Weights of a small GPT-style language model, trained from scratch on English Wikipedia: 12 layers, a variant of Muon for these matrices.
MLP neurons of a small language model. Each row is named by its layer, matrix (gate and up: input weights) and neuron, and shows model dimensions 160-255. Each number is 50 + 10 x the weight over its row's rms, rounded and kept within 0 to 99. A neuron's up and down rows have the sign that makes its largest values positive.
A block is one neuron, or neurons of one layer that tend to fire together. After each block is what it responds to, as a language model described it from the Wikipedia text at the highest values.

L9.gate5:49 42 63 42 37 41 66 56 56 54 52 46 38 36 36 44 51 52 48 58 58 53 60 60 45 46 60 55 51 64 31 46 42 34 36 55 43 28 61 41 55 73 59 43 65 52 46 42 23 28 65 47 40 47 54 48 48 49 64 60 68 39 49 34 51 48 50 56 45 37 51 50 63 49 57 47 47 58 35 48 36 38 64 44 57 55 55 45 38 50 43 38 54 40 54 52
L9.up5:61 44 44 48 36 41 47 59 32 59 37 62 52 39 35 45 41 55 37 44 47 60 24 29 49 57 58 53 29 54 45 63 35 60 49 37 43 47 41 59 58 58 47 58 58 55 73 51 46 38 48 42 40 53 57 46 48 52 53 40 69 44 52 45 42 35 51 29 63 32 51 45 47 55 40 68 49 51 44 60 66 54 45 61 61 41 43 52 38 50 48 50 61 41 49 60
L9.gate312:34 57 49 47 50 39 58 52 77 55 49 59 58 48 33 52 47 56 38 47 52 62 31 63 43 57 49 40 30 36 52 35 57 50 47 55 59 42 47 40 62 70 48 43 58 46 70 63 47 56 35 61 54 33 57 44 61 53 52 41 51 30 47 53 33 45 56 42 57 45 50 40 67 55 58 67 52 54 50 61 36 40 54 64 50 69 57 32 55 40 42 52 45 69 54 53
L9.up312:65 49 60 54 57 37 60 46 45 48 31 59 35 69 55 60 50 55 59 52 38 48 43 49 42 62 49 57 32 53 38 51 64 48 29 50 39 58 52 28 50 57 55 52 58 47 55 46 63 68 48 53 49 41 47 46 45 47 53 26 41 55 39 51 64 55 46 49 49 32 64 46 47 68 39 50 52 47 55 50 55 53 55 48 27 36 58 50 51 57 44 27 50 46 53 36
L9.gate317:58 46 58 57 35 37 60 52 42 68 50 45 40 42 57 53 44 47 68 48 42 54 62 33 44 58 61 69 67 58 37 57 35 50 42 56 61 49 52 50 56 55 58 25 51 36 48 29 63 61 43 43 45 50 39 48 54 67 56 59 67 37 45 52 62 46 48 62 67 35 44 51 48 50 45 61 48 51 44 49 62 57 41 57 48 50 68 48 52 57 42 34 56 42 47 51
L9.up317:57 64 51 59 43 48 52 47 51 56 63 41 56 52 58 50 52 53 41 43 55 43 45 42 50 56 64 60 50 51 59 40 50 50 51 45 56 47 54 59 63 54 56 35 76 55 42 57 61 44 50 51 62 50 47 62 53 64 59 46 47 53 39 66 53 03 23 54 53 60 75 31 52 50 58 58 51 43 48 54 32 56 48 52 65 35 47 43 38 57 39 50 58 42 51 44
L9.gate363:44 36 45 51 55 40 61 49 44 51 38 40 50 49 21 50 40 48 61 41 46 61 54 47 37 42 48 64 40 59 58 31 42 45 41 25 52 57 46 55 59 37 54 74 51 32 39 57 43 56 30 44 74 61 56 43 48 57 41 52 63 68 36 51 46 46 49 28 60 51 36 57 47 33 58 40 65 59 35 71 54 43 64 48 40 51 59 47 44 64 58 55 49 45 46 51
L9.up363:68 51 65 40 46 67 59 59 42 67 26 62 40 41 55 58 45 41 30 37 55 59 44 31 43 54 41 51 37 57 61 34 48 45 33 58 37 72 63 65 47 41 58 64 46 53 45 42 49 52 34 52 56 55 57 60 50 55 49 46 50 52 46 44 62 43 54 45 42 37 35 52 32 49 47 46 64 73 44 48 52 40 51 55 32 49 65 47 62 63 54 52 47 45 57 50
L9.gate464:48 36 58 72 49 60 70 48 49 49 65 50 52 44 57 46 39 34 54 50 54 45 45 44 51 58 53 54 54 57 74 45 66 60 66 27 56 48 41 67 53 46 57 48 38 42 41 48 69 39 60 42 58 54 34 42 69 46 44 65 52 62 42 47 56 42 42 71 58 62 66 40 52 51 48 54 42 60 78 69 46 38 55 57 58 62 49 44 38 48 54 56 39 50 41 58
L9.up464:67 44 45 42 54 36 47 50 48 50 46 53 62 48 49 45 18 31 52 50 51 48 66 43 37 48 55 40 71 65 65 45 60 36 65 38 44 51 46 61 48 56 68 62 53 55 49 41 41 40 51 63 61 56 47 56 54 47 47 50 42 48 44 50 74 39 64 47 45 39 44 33 44 57 49 52 61 39 66 48 50 31 49 56 60 64 27 56 47 50 37 63 40 54 49 51
L9.gate521:42 60 52 68 41 60 47 36 51 63 40 58 49 63 56 64 39 53 62 39 54 46 70 47 50 53 55 61 55 54 64 42 40 67 54 57 42 52 36 55 60 51 46 38 49 59 58 47 41 44 31 51 55 59 59 57 43 55 41 60 49 44 32 48 59 41 45 42 74 48 54 27 67 32 52 46 48 51 66 61 54 46 49 60 66 66 58 45 52 52 47 42 39 42 38 67
L9.up521:51 39 50 63 56 45 54 47 51 52 44 36 67 46 53 50 58 60 39 62 55 48 60 56 60 40 55 60 49 53 53 68 61 62 43 53 55 48 44 52 29 36 62 41 41 45 49 47 44 39 45 56 73 53 57 47 42 57 46 51 53 50 38 45 59 34 45 40 50 51 54 59 36 44 33 68 44 31 67 49 25 42 62 73 38 54 46 56 39 27 54 44 48 69 38 62
L9.gate563:46 48 38 34 47 72 57 54 58 59 42 44 55 57 44 53 45 71 74 42 47 43 56 50 47 40 42 58 62 19 49 45 46 54 58 52 53 45 50 50 62 58 53 43 67 74 38 76 35 41 35 52 48 57 55 49 51 56 54 57 52 65 53 56 29 74 48 53 66 47 44 50 54 44 61 62 62 57 46 64 53 49 56 55 58 63 36 35 50 51 48 46 54 62 67 60
L9.up563:43 53 59 46 49 48 52 64 49 50 30 63 72 31 49 57 35 52 68 29 33 49 45 34 73 45 48 50 58 51 50 55 45 51 38 55 53 48 63 57 75 42 56 55 36 39 53 48 43 66 41 20 31 42 51 47 53 60 57 83 60 37 46 41 45 52 46 42 46 51 28 55 51 50 64 64 46 62 55 40 36 47 50 46 42 71 52 46 21 64 46 58 55 48 47 51
L9.gate579:60 60 66 47 55 24 54 53 49 40 48 73 48 61 43 53 44 61 42 60 48 46 37 47 31 60 62 47 60 39 43 36 38 58 41 73 43 42 32 21 69 40 47 57 62 61 70 55 41 46 55 37 59 43 59 61 57 55 42 53 57 41 39 60 53 57 42 51 62 40 34 54 47 55 52 45 64 56 60 62 58 38 67 61 48 59 53 50 40 63 53 44 41 40 44 51
L9.up579:58 53 52 51 56 55 48 41 48 57 72 63 46 36 72 52 48 58 57 51 49 53 62 39 48 41 38 48 32 47 56 38 58 58 46 49 42 64 54 69 53 50 61 51 63 45 46 64 42 45 45 53 82 66 49 62 52 33 55 41 60 51 55 45 57 43 60 44 42 57 42 47 75 43 54 57 69 53 45 55 53 35 53 42 40 68 33 52 52 64 45 39 40 60 53 54
Responds to: Comma after noun phrase

L2.gate42:50 50 43 40 49 52 33 59 53 63 38 45 54 63 44 43 34 47 48 57 61 59 50 53 42 31 46 37 42 37 25 56 50 54 64 53 51 53 30 47 83 29 55 64 58 34 65 64 51 36 58 46 47 60 47 60 34 68 62 57 61 30 34 52 46 54 51 50 38 31 67 47 45 43 49 50 50 37 54 52 41 45 62 53 50 50 42 49 33 47 45 50 59 52 51 34
L2.up42:48 40 56 40 55 52 60 42 47 23 56 52 40 77 51 58 66 34 42 36 49 59 76 51 54 43 65 52 43 58 38 49 69 30 64 46 53 46 31 45 52 56 60 51 45 45 32 45 48 57 64 55 51 38 42 46 48 33 38 32 45 53 50 45 43 51 51 33 64 55 43 63 64 60 59 41 56 55 61 44 70 55 58 37 46 46 36 45 56 62 48 52 63 80 56 38
L2.gate46:46 30 53 45 37 54 35 43 57 46 46 43 57 28 53 42 46 44 64 47 52 55 56 38 49 29 43 50 39 57 47 47 48 36 64 51 59 54 60 45 44 66 62 57 57 71 53 42 29 38 53 50 37 39 50 53 39 46 46 43 47 60 38 39 72 57 68 34 46 45 68 31 52 52 30 48 48 37 36 60 42 38 50 50 62 49 51 52 59 57 41 65 64 61 49 49
L2.up46:52 40 50 53 41 61 48 38 37 56 33 47 57 37 48 51 48 40 35 67 59 49 50 53 63 44 52 59 49 42 41 45 50 41 57 61 33 61 52 50 34 63 70 52 46 32 36 49 37 43 70 49 32 60 55 44 39 41 53 45 51 54 38 50 52 37 42 50 37 63 49 42 40 43 38 52 55 54 67 69 59 53 58 33 58 45 54 46 44 70 43 44 59 64 49 64
L2.gate76:42 54 62 40 57 48 65 41 55 46 31 66 53 32 48 68 50 61 76 43 61 38 52 46 47 43 44 39 48 57 66 64 53 42 44 60 35 53 32 43 58 57 55 47 58 50 56 46 54 62 39 52 59 16 57 58 48 43 62 48 51 53 66 56 50 56 55 58 57 41 43 46 58 57 45 60 40 25 39 54 51 64 73 46 38 56 44 61 70 36 50 32 38 40 58 53
L2.up76:67 53 50 52 42 32 50 60 47 37 54 60 61 51 45 54 54 51 50 57 62 52 46 69 55 28 47 57 51 50 51 42 58 68 43 55 48 46 54 43 47 74 57 53 55 64 48 48 52 66 63 44 42 28 35 65 35 81 64 70 41 52 52 33 34 44 72 56 40 45 55 45 61 55 47 72 44 48 44 47 34 55 53 44 48 55 52 48 71 44 53 54 50 47 37 46
L2.gate100:58 26 44 43 57 50 44 71 50 54 43 42 47 26 52 42 53 47 47 42 48 67 49 51 52 61 37 52 52 57 46 45 41 37 65 48 40 44 50 49 72 58 55 54 51 51 52 59 39 45 49 50 39 49 47 43 59 52 43 50 53 38 43 49 63 59 51 57 56 59 51 55 67 35 45 55 50 44 44 49 46 33 63 60 66 64 35 49 32 49 53 47 45 54 28 41
L2.up100:37 43 43 60 53 44 45 53 59 49 50 42 64 52 58 52 40 60 44 48 50 50 50 43 54 64 42 38 53 34 57 51 54 44 45 59 55 66 55 34 67 63 48 55 66 42 51 58 48 50 50 43 51 45 43 57 42 39 63 40 69 58 62 36 41 59 49 29 62 58 59 57 56 48 47 54 62 42 50 50 51 57 46 65 45 72 43 50 34 61 49 73 61 41 26 36
L2.gate494:59 43 39 41 69 42 51 51 53 49 42 49 56 41 47 67 44 49 52 40 34 34 47 36 39 37 43 44 58 51 44 28 42 59 39 48 55 58 42 43 49 68 46 34 57 34 33 55 48 46 47 23 63 57 45 49 39 52 30 47 38 36 42 53 57 63 62 46 31 44 55 46 43 46 47 56 35 45 45 40 45 49 17 38 49 58 25 58 41 65 50 41 53 57 48 66
L2.up494:49 40 23 45 36 64 48 58 43 56 64 55 61 39 37 55 65 47 69 39 58 42 54 33 45 57 34 59 55 58 54 32 44 69 52 41 64 43 42 38 53 48 54 50 36 43 62 51 46 44 44 38 57 48 46 38 48 54 54 66 36 42 32 33 66 61 55 45 18 43 72 65 41 36 41 50 45 62 47 35 33 65 50 65 61 50 42 54 40 50 52 38 40 46 34 48
L2.gate544:43 68 55 56 46 62 49 35 48 45 53 48 37 51 43 71 55 53 48 43 71 58 44 65 56 47 50 42 57 41 55 57 40 40 59 38 41 49 51 60 33 52 31 49 38 36 53 55 57 50 54 51 38 55 33 61 24 34 45 65 45 49 51 37 55 32 56 66 48 52 64 53 67 38 76 49 36 57 51 49 54 46 52 51 58 59 43 52 69 49 47 42 41 48 42 55
L2.up544:66 44 44 36 47 46 56 45 61 49 50 62 37 43 45 56 31 37 63 65 46 66 60 74 54 40 40 39 63 63 72 47 43 60 58 43 60 49 41 55 59 47 45 52 66 54 43 41 62 60 50 58 59 55 31 56 54 51 50 48 60 62 50 61 63 35 60 51 52 41 34 72 54 32 56 56 38 59 52 53 57 64 48 43 52 48 46 50 37 30 34 42 46 47 58 58
L2.gate573:45 44 58 44 40 61 36 36 58 45 58 56 50 66 55 56 41 60 53 42 34 32 43 47 48 45 47 47 58 64 43 47 55 38 42 52 57 43 48 49 45 51 39 49 55 53 42 47 59 40 52 44 49 35 66 65 32 43 59 39 55 45 55 45 34 38 63 57 36 38 49 49 42 51 49 57 57 28 43 39 62 45 62 56 63 61 60 34 35 65 47 49 52 42 56 51
L2.up573:61 36 57 44 54 55 55 56 44 27 66 55 53 40 50 46 52 52 64 54 37 57 62 34 54 56 61 48 60 58 44 45 42 42 45 57 53 60 37 42 54 67 55 57 37 56 62 60 51 38 78 36 44 36 52 63 63 46 46 31 53 57 46 49 50 42 66 61 64 55 41 36 56 47 57 65 55 37 36 69 41 53 52 55 71 48 40 46 48 57 50 51 55 50 52 49
L2.gate654:41 56 48 52 47 49 44 55 54 56 49 47 64 50 72 54 56 50 50 50 48 60 67 52 50 29 35 57 49 43 45 54 45 46 35 34 47 53 39 50 47 38 56 48 44 48 58 56 54 72 46 24 36 52 56 40 50 34 45 43 63 51 42 56 51 46 38 66 53 40 38 45 44 43 44 54 55 56 50 39 52 54 47 49 48 65 42 63 33 49 61 41 65 36 71 36
L2.up654:57 52 38 53 56 45 65 36 61 56 71 50 69 57 61 54 60 56 58 26 47 59 46 56 57 46 44 73 47 50 49 41 60 62 45 53 39 39 29 45 53 47 50 57 64 52 49 51 42 65 58 48 61 62 39 30 47 41 58 26 55 65 40 74 43 42 49 53 52 31 37 39 30 41 40 48 44 57 58 50 59 71 34 41 38 52 55 67 38 48 50 34 44 41 69 38
Responds to: Word-initial fragment "Co"

L4.gate247:42 45 44 50 47 66 36 53 57 43 51 54 60 56 47 52 49 60 53 29 39 53 52 57 37 53 83 54 58 43 40 53 29 47 48 52 35 39 53 35 51 42 49 63 44 58 57 59 38 48 47 63 37 40 36 45 34 48 56 54 54 41 44 46 65 54 43 51 48 54 50 76 50 59 38 48 46 55 56 50 57 39 57 53 54 39 54 39 36 47 43 60 48 38 33 53
L4.up247:50 50 45 70 50 59 59 56 61 41 56 69 50 39 63 46 51 48 46 48 62 51 62 62 38 29 29 44 61 40 39 65 42 57 39 52 41 56 61 35 55 60 49 57 52 57 50 52 45 51 48 54 52 39 37 28 56 68 48 50 54 59 50 74 52 78 49 69 45 55 23 60 35 27 32 52 35 47 44 48 59 56 56 37 65 44 32 64 54 28 59 58 38 57 41 64
Responds to: Mid-sentence commas

L4.gate330:40 53 43 38 62 18 43 56 65 39 62 47 35 52 67 51 64 31 56 34 51 58 38 74 42 41 61 67 54 44 22 41 55 37 56 43 60 32 48 59 32 46 50 69 55 63 57 51 57 59 40 49 50 56 46 42 59 48 49 45 39 62 53 47 35 38 61 61 41 42 67 27 51 40 60 40 55 46 60 53 43 37 33 48 45 56 62 51 54 55 55 47 46 40 49 44
L4.up330:51 31 40 67 50 54 39 40 39 56 41 50 49 44 55 43 41 61 61 47 37 59 56 46 57 64 52 44 41 68 59 50 48 64 45 45 54 63 49 47 42 58 38 49 76 76 59 56 52 31 54 43 43 53 60 48 44 67 45 47 53 47 52 46 53 49 65 49 64 29 56 41 42 70 55 30 63 66 39 45 50 56 67 50 29 41 44 50 47 54 49 57 58 53 45 45
Responds to: Prefix and word-start pieces

L9.gate9:67 45 49 39 54 28 52 29 54 47 47 56 67 38 52 38 56 60 58 38 64 64 44 35 40 42 49 46 53 64 29 35 42 50 54 53 49 56 57 48 48 48 56 61 73 60 56 54 52 57 41 57 39 54 55 46 48 41 42 34 53 61 53 47 61 54 55 53 45 60 58 52 54 54 69 55 53 56 43 46 45 49 52 50 55 51 61 50 53 46 55 64 68 78 54 47
L9.up9:42 51 56 48 32 54 43 57 42 49 56 44 57 49 29 60 58 52 50 67 52 58 52 47 34 27 42 59 46 63 48 61 52 45 56 46 48 49 59 44 51 61 47 45 57 48 46 58 43 57 51 40 45 44 51 46 57 26 43 40 48 55 51 45 70 43 44 56 53 47 43 56 45 47 65 61 44 61 30 75 65 45 58 67 72 58 48 44 38 33 55 59 58 57 52 51
L9.gate114:41 33 37 51 59 33 41 39 45 54 52 45 44 51 38 51 64 57 66 64 53 56 54 52 51 43 52 44 57 52 48 53 45 52 54 51 58 40 57 50 47 48 48 47 56 60 59 51 52 56 52 55 45 49 51 45 41 63 44 45 64 34 60 55 37 41 39 43 57 51 66 38 51 64 53 56 82 67 38 49 32 46 63 63 56 60 51 58 28 45 51 49 24 62 50 51
L9.up114:44 36 61 57 55 42 41 50 45 55 47 47 49 49 31 46 44 57 63 52 70 57 36 55 52 43 45 51 35 44 46 53 65 59 41 29 44 44 49 47 53 59 43 43 58 58 59 48 52 54 47 52 66 33 50 52 54 53 43 40 47 34 48 59 51 35 48 54 49 64 53 49 48 56 57 54 53 42 56 61 53 64 60 53 74 54 37 62 52 68 39 37 57 45 52 79
L9.gate204:27 39 49 45 50 56 43 41 57 55 53 43 33 51 33 53 36 44 60 54 53 57 54 59 59 33 43 47 56 50 37 37 62 43 73 36 48 57 41 56 46 59 50 45 58 47 66 49 63 54 44 48 51 62 46 49 33 55 67 56 45 64 51 34 54 35 43 53 41 44 65 31 25 65 55 51 54 31 48 35 60 58 29 61 44 47 46 62 44 61 59 41 53 58 54 59
L9.up204:57 56 43 54 59 46 50 48 52 55 47 50 47 43 58 64 52 40 61 53 51 60 50 53 24 42 46 57 57 52 36 23 36 61 32 43 38 47 42 57 43 57 60 38 55 51 42 55 31 61 51 46 58 54 61 40 62 46 43 51 47 71 56 48 56 50 46 29 66 54 32 45 53 49 57 57 51 55 48 53 64 66 59 52 35 43 45 72 53 77 47 63 57 41 56 55
L9.gate237:54 60 52 41 56 42 47 43 44 56 43 43 59 46 53 64 54 34 39 44 36 62 51 34 43 39 34 53 39 51 40 63 40 40 44 58 40 57 40 40 41 68 64 50 50 39 53 74 45 52 48 58 56 57 62 51 48 58 57 46 63 62 57 52 45 37 63 61 48 42 52 61 50 64 51 59 48 66 37 63 60 52 65 50 61 60 61 48 66 40 48 64 32 56 47 47
L9.up237:62 47 66 43 49 51 58 48 44 41 42 62 44 64 56 44 60 49 44 50 58 48 39 42 55 32 58 57 46 57 50 50 56 47 56 51 38 40 48 43 41 43 42 40 52 49 38 40 57 47 39 46 49 62 68 42 27 61 37 61 51 53 37 51 45 54 45 49 52 65 33 74 40 48 45 68 52 27 58 58 43 42 33 36 43 56 47 50 63 52 52 53 57 45 29 47
L9.gate245:49 65 65 53 50 42 31 32 40 56 54 50 58 57 56 58 42 54 40 66 71 63 33 44 42 48 47 52 59 32 54 36 44 71 53 57 75 61 45 56 28 50 48 56 49 50 61 33 50 37 36 63 41 43 52 48 54 48 47 38 47 47 40 48 52 43 52 63 49 60 54 52 27 59 54 48 35 33 51 54 41 63 43 56 47 25 46 60 43 36 52 50 24 66 62 47
L9.up245:47 58 52 47 62 53 48 41 57 59 43 46 67 55 59 46 47 30 44 57 66 59 50 56 44 54 36 57 52 70 38 65 56 56 39 41 59 41 35 38 61 37 52 46 46 53 44 57 69 53 47 45 47 32 43 62 42 55 69 45 56 59 65 56 39 51 53 62 50 45 38 46 39 45 50 54 27 33 36 59 55 57 40 46 52 61 45 58 47 63 62 49 56 60 49 52
L9.gate256:46 66 63 47 57 39 53 67 53 52 33 40 54 56 38 60 43 51 40 29 52 55 47 70 57 46 52 50 59 59 41 44 42 49 36 45 42 38 36 46 63 37 46 44 49 65 56 47 38 56 52 50 42 47 60 62 43 57 59 55 46 70 26 58 53 39 43 43 30 47 55 41 27 37 53 55 53 55 48 66 65 55 37 49 53 49 47 45 42 53 58 52 58 61 67 65
L9.up256:57 49 59 42 41 51 32 56 36 61 55 50 46 37 51 26 60 60 54 44 50 55 52 51 49 37 37 43 53 53 53 38 36 48 54 56 34 46 53 54 64 62 55 47 57 59 33 56 42 37 54 56 55 55 44 68 46 24 50 52 50 41 51 61 44 55 25 31 33 52 47 64 32 73 40 42 65 60 52 46 51 49 55 57 70 49 34 71 36 56 38 48 52 46 50 42
L9.gate377:57 38 71 42 32 54 65 58 46 46 41 47 55 43 70 52 46 36 45 39 59 55 45 34 48 40 48 49 39 58 55 54 59 42 46 44 63 66 46 31 58 53 47 52 56 55 62 54 45 56 63 76 54 52 47 39 67 73 52 47 45 53 45 51 44 55 28 42 44 53 47 56 41 59 55 70 54 48 33 67 43 65 49 56 64 49 46 50 62 32 42 31 67 70 73 48
L9.up377:59 37 44 50 44 49 75 36 53 60 46 29 49 48 51 44 60 63 62 32 56 45 52 49 56 43 50 53 63 47 65 45 54 25 33 46 36 49 37 25 38 59 37 50 40 47 30 55 62 38 42 50 60 60 59 43 42 48 53 56 43 48 55 27 36 39 53 35 52 44 36 60 39 54 53 77 57 62 58 56 60 41 53 53 44 51 45 60 38 43 46 61 52 56 52 46
L9.gate599:45 53 56 36 35 54 56 54 47 55 48 52 45 55 32 49 41 58 55 70 38 37 51 60 44 42 62 52 51 40 54 52 52 51 36 51 67 62 31 52 43 54 50 45 70 57 57 53 70 42 60 52 66 37 74 67 51 18 42 42 48 40 42 47 40 55 42 53 57 47 65 42 33 55 59 63 50 37 63 45 58 59 56 56 46 41 48 61 52 36 51 36 52 68 38 41
L9.up599:38 40 59 49 48 48 58 46 26 64 54 55 33 50 60 53 42 38 50 53 62 62 58 64 57 34 44 59 28 38 53 48 46 52 52 40 40 47 58 27 55 67 74 44 50 40 40 44 42 41 57 38 57 52 36 45 51 61 44 41 53 41 62 36 55 49 64 47 69 51 46 54 42 52 43 47 54 47 60 56 69 65 36 41 43 49 29 63 57 55 45 48 37 56 54 38
Responds to: Split verb fragments